config.toml
num_hidden_layers = 15
hidden_size = 256
num_attention_heads = 3
num_key_value_heads = 3
head_dim = 128
intermediate_size = 1024
vocab_size = 4096
hidden_act = "gelu"
norm = "layernorm"
norm_place = "pre"
norm_eps = 1e-05
positions = "learned"
qk_norm = false
attn_scale = 0.0884
bias = "none"
tie_word_embeddings = true
parallel_block = false
init = "normal"
init_std_qkv = 0.0312
init_std_o = 0.0
init_std_up = 0.0312
init_std_down = 0.0
optimizer = "muon_variant"
learning_rate = 0.00933
lr_mult_o = 3.0
lr_mult_down = 2.0
beta1 = 0.9
lr_head = 0.00594
max_grad_norm = 1.0
warmup_steps = 200
schedule = "wsd"
decay_fraction = 0.593
decay_shape = "linear"
final_lr_fraction = 0.05
batch_tokens = [65536, 131072]
max_seq_len = 128
doc_mask = true
z_loss = 1e-05
train_tokens = 568900000
max_steps = 6246
dataset = "wikipedia_en"
MLP neurons of a small language model. Each row is named by its layer, matrix (up: input weights) and neuron, and shows model dimensions 128-255. Each number is 128 + 24 x the weight over its row's rms, rounded and kept within 0 to 255.
Before each neuron's rows, "fires on" lists the tokens most often at its 100 highest values on Wikipedia text that the model never trained on; "fires after" lists the tokens most often just before its 100 highest values on Wikipedia text that the model never trained on.

fires on: ",", " ", ":", ".", " +", " $"
fires after: " |", "2", "0", "5", ";", "3"
L12.up489 [ 85 126 138 115 177 128  91 167 161 102 138  98 162 153 142 197 167  83 149  85 153 145 192 127  79 124 131 141 153 109 157  95 114 149 134 125 136  87  88 115 127 138 100 121  97  93 148 139 160 128 117 110 117  78 111 105 174 116 130 138  97 149 133 137 117 104 146 145 118 126 156 116 120 131 113 113 113 126 146 143 122 102 135 125 161 123 125 119 105 142 163  96 151 153 160 173 102  78 142 103  99  74 136 139 123 128 137 179 118 114  83 117 118 173 118 120  79 115 178 115 123 153 115 108 121 104 127  92]

fires on: "y", "or", "ro", "/", "h"
fires after: " G", " F", " Th", " a", " W", " |"
L4.up380 [112 112 103 142 129  97 113 210  98 112 167 133 119 153 126 108 156 127 168  96 115 126 113 114 114 151 161 146 113 133 138 104 127 109 124 103 120 189 117 126 124 150 136 153  98 127 152 140 123 158 105 121 146 103 120 124 127 125 116 160 130 131 165 103 117 142 154 125 146 106 149 117 166 168 127  76 159  77 122 117 154 104 123 134  95 116 130 143 143 164 115  84 100 152 105 121 120 188 124 144  83 101 121 118 186 166 108 109 134 133 159 107 134 156 105 115 124 115 122 135 151 140 170 127 144  96 124 129]

fires on: "a", "ok", "al", "o", "ol", "es"
fires after: " J", " v", " C", "-R", " j"
L7.up861 [168 141 179 154 121 151 125 152 134 146 165 127 124 106 123 134 105 145 148 144 136 149 111 102 113 145 124 136 141 118 174 162 149 152 172 133 121 112 143 125  97 115 147  86  77 108 146 126 126 145  88 113 103 116 166 128 135  77 155 143  98 133 158 110  93 173 109 114 134 150 155  83 147  99 120 111 131 147  85 143 129 149 133 101 103 112  96 131 125 123 117 125  85 144  97 122 144 136 162 106  93 113 115 113 143 128 140 162 142 158 127 117 115 125 111 133 175 119  99  78 149 126 120 156 155 119 111 165]

fires on: "0", " |", "ro", "z"
fires after: " ", "er", "on", "0", "v", "1"
L7.up580 [105  97 136 116 160 132 112 113  96 139 155 104 134 144 100 123 115 105 156 153  56 152 104 158 162 108 147  89 119 148 143 138 178 126 116 108 146  96 112 146 138 125 128 112  80 144 126 183 121 155 148 145 122 101 155 126 160 106 128 114 166 139  99 130 101 151 140 108 114 147 123 135 122 132  98 120 157 143 142 147 104 177 162 173 118 176  70  98 115 165  75 141 117 146 129  97 161 136 105 138 103 137 156 170 117  99 153 146 122 147 140  99 117 145 140 112 109 136 136 114 126 123  85 146 155  88 127 104]

fires on: "od", "a", "ur", "ill", "ic", "ul"
fires after: " P", " S", " L", "-R", " Z"
L4.up931 [ 96 132  94 137 104 115 102 164 100 108 118 115 123 105 104 108 136 111 124 114 127 103 111 104 149 122 153 100 155 125 131 116 129 166  93 110 117 152  57 133  81 136 168 152 144  99 133  96 175 123 150 138 152 137 141 123 132 142  98 126 134 125 128 140 149 133 115 131 114 120 121 139 133 120  92 137 151 158 151 116 152 156 102 162 120  84 127 113 137 148 138 167 115 116  90 113  96 129 165 132 130  76 122 161 138 138 120  98 125 105 113 141 121 166 119 117 181 147 147 141 103 142 139 147 125 153 129 170]

fires on: ".", "ed", "1", "od", "24"
fires after: ".", ".C", "D", " g", "N"
L3.up718 [132  98 111 122 126 116  93 117 104 150 137 162 103 138 143 103 118 142 109 135 138 123 125 110 170 147  97 146 147 133 135 124 147 127 148 142  92 176  53  97 133 161 137 133 137 133 105 123 106  64  99 126 128 118 140 116 134 111 176 105 131 124 150 139  85 168 136 132 101 100 120 125 138 105 117 105 125 161 104  88 131 124 146 119 133 134 123 132 175 135  99 113 117  99 136 154 153 160 134  92 107 134 104 138 119 108 149 150 144 140 153 156 145 155 116 146  90 134 144 130 106 136 137 113 106 151 131 169]

fires on: ":", "ren", "in"
fires after: "2", "3", "4", "5", " War"
L3.up96 [118  90 178 103 131 163  96 119 116 140 146  80 128 129 162 147 119 135 139 152 119 131 131 121  98 139 168 138 159 123 139 150 141 130 166 162 133 126 103 105 113 136 174 124  94 128 135 114 110 148 139 104 130 125 126 119 127  92 140 116 121 146 163 131  96 115 133 162 138 128  96 126 120 149 114 117 140 104 146 117 132 119 127 138 160 153 120 105 152 118 157 154 178  85 128 111 122 165  92 116  64 126  97 110 129 101 163 134 122 119 134 102 149 117 131 133 109 166 115  78 142 137 142 145 151 104 105  96]

fires on: " first", "est", " top", " best", "ver"
fires after: " the", " sil", "W", " –", " his"
L2.up759 [124 156 118 145 130 115 126 160 137 106 142 114 115 102 119 159 138 154 128 123 170 129 135 120 122 119 153 139 135 154 139 115 127 100  93 124 157 144  85 133 101 119 114 148 146 137 131 199 142 132 145 101 158 118 109 149 101 134  94 169 155 146 174 129 147 156  91 102 137 167 119  40 120 137 142 170 121  94  71  97 118  83 127 108 153 157 111 141 146 131 109 122 155 125 173 117 158 136 110 136 116 147 154 134  99 107 106  86 153 104 102 150 115 150 188 185 129 125 120 142 113 168 118 104 137 165  76 123]

fires on: " time", " to", " way", " years", " name", " same"
fires after: " the", " B"
L3.up546 [178 177 132 160 109 157  88 138 132 120 108 133 113 135 171  88 113 180 154 167 124 110 163 138 140 108 103  97 110 139 121 140 150 118 149 133 126 175 114 126  89 124 118 150  79 120 145  88 106 127 133 121 118 149 126 127 115 137  96 137 145  85 159 156 123 132 112 115 115 130 146 122 120 111 141 131 131  84 155 169 112 119 163 112 108 159 117 170 128 161 125  91 124 120 107 158 124 101 138 136 125 140 123 124 112 170 108 111 104 119 133 155 110  92 108 109 116 159 175 177 151 131 105 133 124 140  98 162]

fires on: "ph", "hem", "ir", "en", "ours"
fires after: " Al", " c", " P", " Em", " (", " A"
L2.up750 [ 95 123 168  98 123 156 142 116 137 129 151 128 142 145 119 124 146 116 128 150 121  86 117  89 120 130 144 145 133 118  81 131 106 145 142 103 139 110 152 160 104 142 110 122 163  84  98 145 120 134 125 139 117 120 107 139 124 123 105 170  86  95 140 141 129 144 100 132 119 111 176  93 163 132  88 118 175  57 138 138 120 156 144  97 114 127 118 119 120 107 166 122 126  96 117 118 122 147 124 144 152  82 139 123 134 140 131  78 126 176 138 141 107 162 113 139  89 130 148 150 121  95 150 161 122 144 110 129]

fires on: "us", "il", "ov", "um", "al", "ow"
fires after: " R", " J", " h", " Re", " Sl", " r"
L3.up926 [140 169 127 118 102  95 117 126 109 105 159 124 104 107 153 151  93 158 142 131 174 111 118 120 130 194 132 146 129 127 141 101 118 146 105 125 110 158 158 136 113  72 105 133  79  90 125 136 131 160 125 132 128 116 121 102 108 119 144 115 118 136  96 106 150 141 148 133 123 171 130 123 121 141 133 141 128 204 118 157 128 126 146 102 129 130  67 153 147 153 116 123 137 161 141 126 114 138  90 145 121 111 123 166 132 135  93 127 146 123 156 123 129 135 103 147 142 113 118 110 115 100 109 111 136 150 149 118]

fires on: ":", "hen", "-", "red", "oth"
fires after: "4", "3", "2", " p", "5"
L2.up706 [132  79  82 110 125 104  81 121 132 116 135 122 100 121 117 136 102 116 105 148 135 142 158 157 139  63 146 119 152 124 160 131 113 125 148 106  97 126 112 148 108 123 123 109 152  94 134 146 139 133 160 106 158 106 117 169 158 175 147 137 105 151 129  95 134 156 116 122 170 136 104  82 127 137 120 129 147 136 197  95 169 129 159  81 141 102 141 171 107 136 125 112 188 123 132 143 113 148 117 155 112 113 138 105 121 151 124 132  96 160 166 133 119 159 111 123 189  92 151 138 157 129 152 118 112 117 127 101]

fires on: " ", "-"
fires after: " |", "0"
L12.up358 [106 156 122 128 168 122 103 172 129 136 117  78  98 144 145 142 117 141 139 129 162 129 127 131 147 135 159 146 120 128 135 136 136 124 171 110 133 127  55 147  54 143  95 114 172 106 154 147 104 145 144 166 164  96 123 143 136  78 135 156 143 142 124 146 133 118 118 121 139 148 155  98 121 146 148 139 120 142  77 123 135 114 130 113 149 121 130 108 107 166 119  98 137  90 134 108 127  90 150 130  98 134  88 145 166 125 124  95 169 117 130 126 137 126 124 174 114 157 140 133 122 102 149 104 146 110 125 102]

fires on: " It", " which", " They", "s", " s"
fires after: ".", " of", "h", " to"
L3.up566 [105 166 122 129 173 124 103 130 143 126 143  95 132 188 124 105 135 134 105 133 133  97 142 132 151 106 146 129 127 130 152 119 103 145 136 139 171 147 143 111 162 117 135 124 172 134 160  90 143 128 137  96  83 143  78 160  96 126 103 154 138 144 134 151 110 121 162 132 149 143 100 121 151 120 175 159 106 119 157 147  84 115 129 125 124 133 110 151 139 121 134 108 132 137 121 163 140 131 114 105  90 134 115 124 100 131 132 127 121 134 167 127  99 140 145 121 126 100 146 107 183 154 155 121 129 105 102  92]

fires on: " ", "20", "19"
fires after: " in", " ", ","
L9.up741 [107 101 103 160 140 166  90 127 157 107  95 124 165 141 137 152 167 145  98 199 112 130 127  65 110 154 187 119 160 134 123 113 112 182 107 139 156 130 169 127 129 102 114 138 151 130 165 130 135 126 100  91  97 130 149 131 111 138 186 147 139 107 103 155 124 137 159 137 106 130 130 127  86 102 122  97 131 115 182 143 131 117 147 127 149 132 109  99 119 108 154 124 105 121 102 144 115  82 113  98 141 188 128  94 146 132 158 126 158 113 145 140 134 175 160 147 134 128 114 109 124 154 110 141 107 106 109 126]

fires on: ".", "um", "un", "ec", "e"
fires after: " St", " No", " Gr", " sc", " mat"
L3.up883 [102 131 133 120 125  88 116 134 130 121 124 130 121 135 144 146  96 100 106 114 130 171  98 165 129 152 129 171 103 140  96 104 139 148 136  71 105 128 182  92 123 122 120  89 137  56 126 160 116 133 149 123 112 108 119 125 115 169 123 102 103 145 144 123 105 152 158 121 124 127 158 165 152 149  82 103 114 128 119  82 134 155  91  90 180 138 172 155 124 142 141 117 103 158 158 109 171 146  96 141 121 154 144 132 119  99 125 130  64 157 139 146 152 115 151 144 142 112 111 125 158 126 153 134 143 114 117 156]

fires on: "19", "20", "-", " series", " h", " an"
fires after: " ", " first", " a", "-year", " during"
L8.up781 [116 134 105 151 100 141  99 135 137 146 128 160 125 114  94 129 120  87 152  81 163 132 131 132  77 136 117 182 143 134  99 133 144 115 177 108 120 155 121 150 103 126 110 122 119 117 123 101 103 126  88 115  98 115 105 154 126 145 118 140 142 135  96 142 176 150 124 115 118 137 116 104 102 123 118 128 136  77 123 136 140  95 140 118  93 137 161  90  87 151 144 111 113 128 112 114 137 153 128 119 111 124 118 132 156 105 128 128 114  98 177 134 116 143 112 151 178 148 121 142 153 109 114 136 126 116 124 171]

fires on: " ", "st", "z"
fires after: " |", " A", "ou", " a", "er"
L7.up377 [142 109 133 126 101 110 127  81  98 147 102 134 163 123  89 192 132 103 148 177 160 165 130 154  94 135 143 133  80 181 159 125 104 151 102 122 155 140  77 111  87 162 128 124 118 125 124 117 138 131 114 104 131 120 103 106 140 102 112 149 121 116 149 124 134 121  99 113 126 131 143 172 131 154 183 113 181 132 148 103 150 111 156 110 132 138 142 102 142 129 136 136 140 133 106 138 144 126 129 123 133 119 172 113 168  89 137 127 157 168  84 145 144 135 147  97  96 126 106 130 126 108 111 126 162 121  98 104]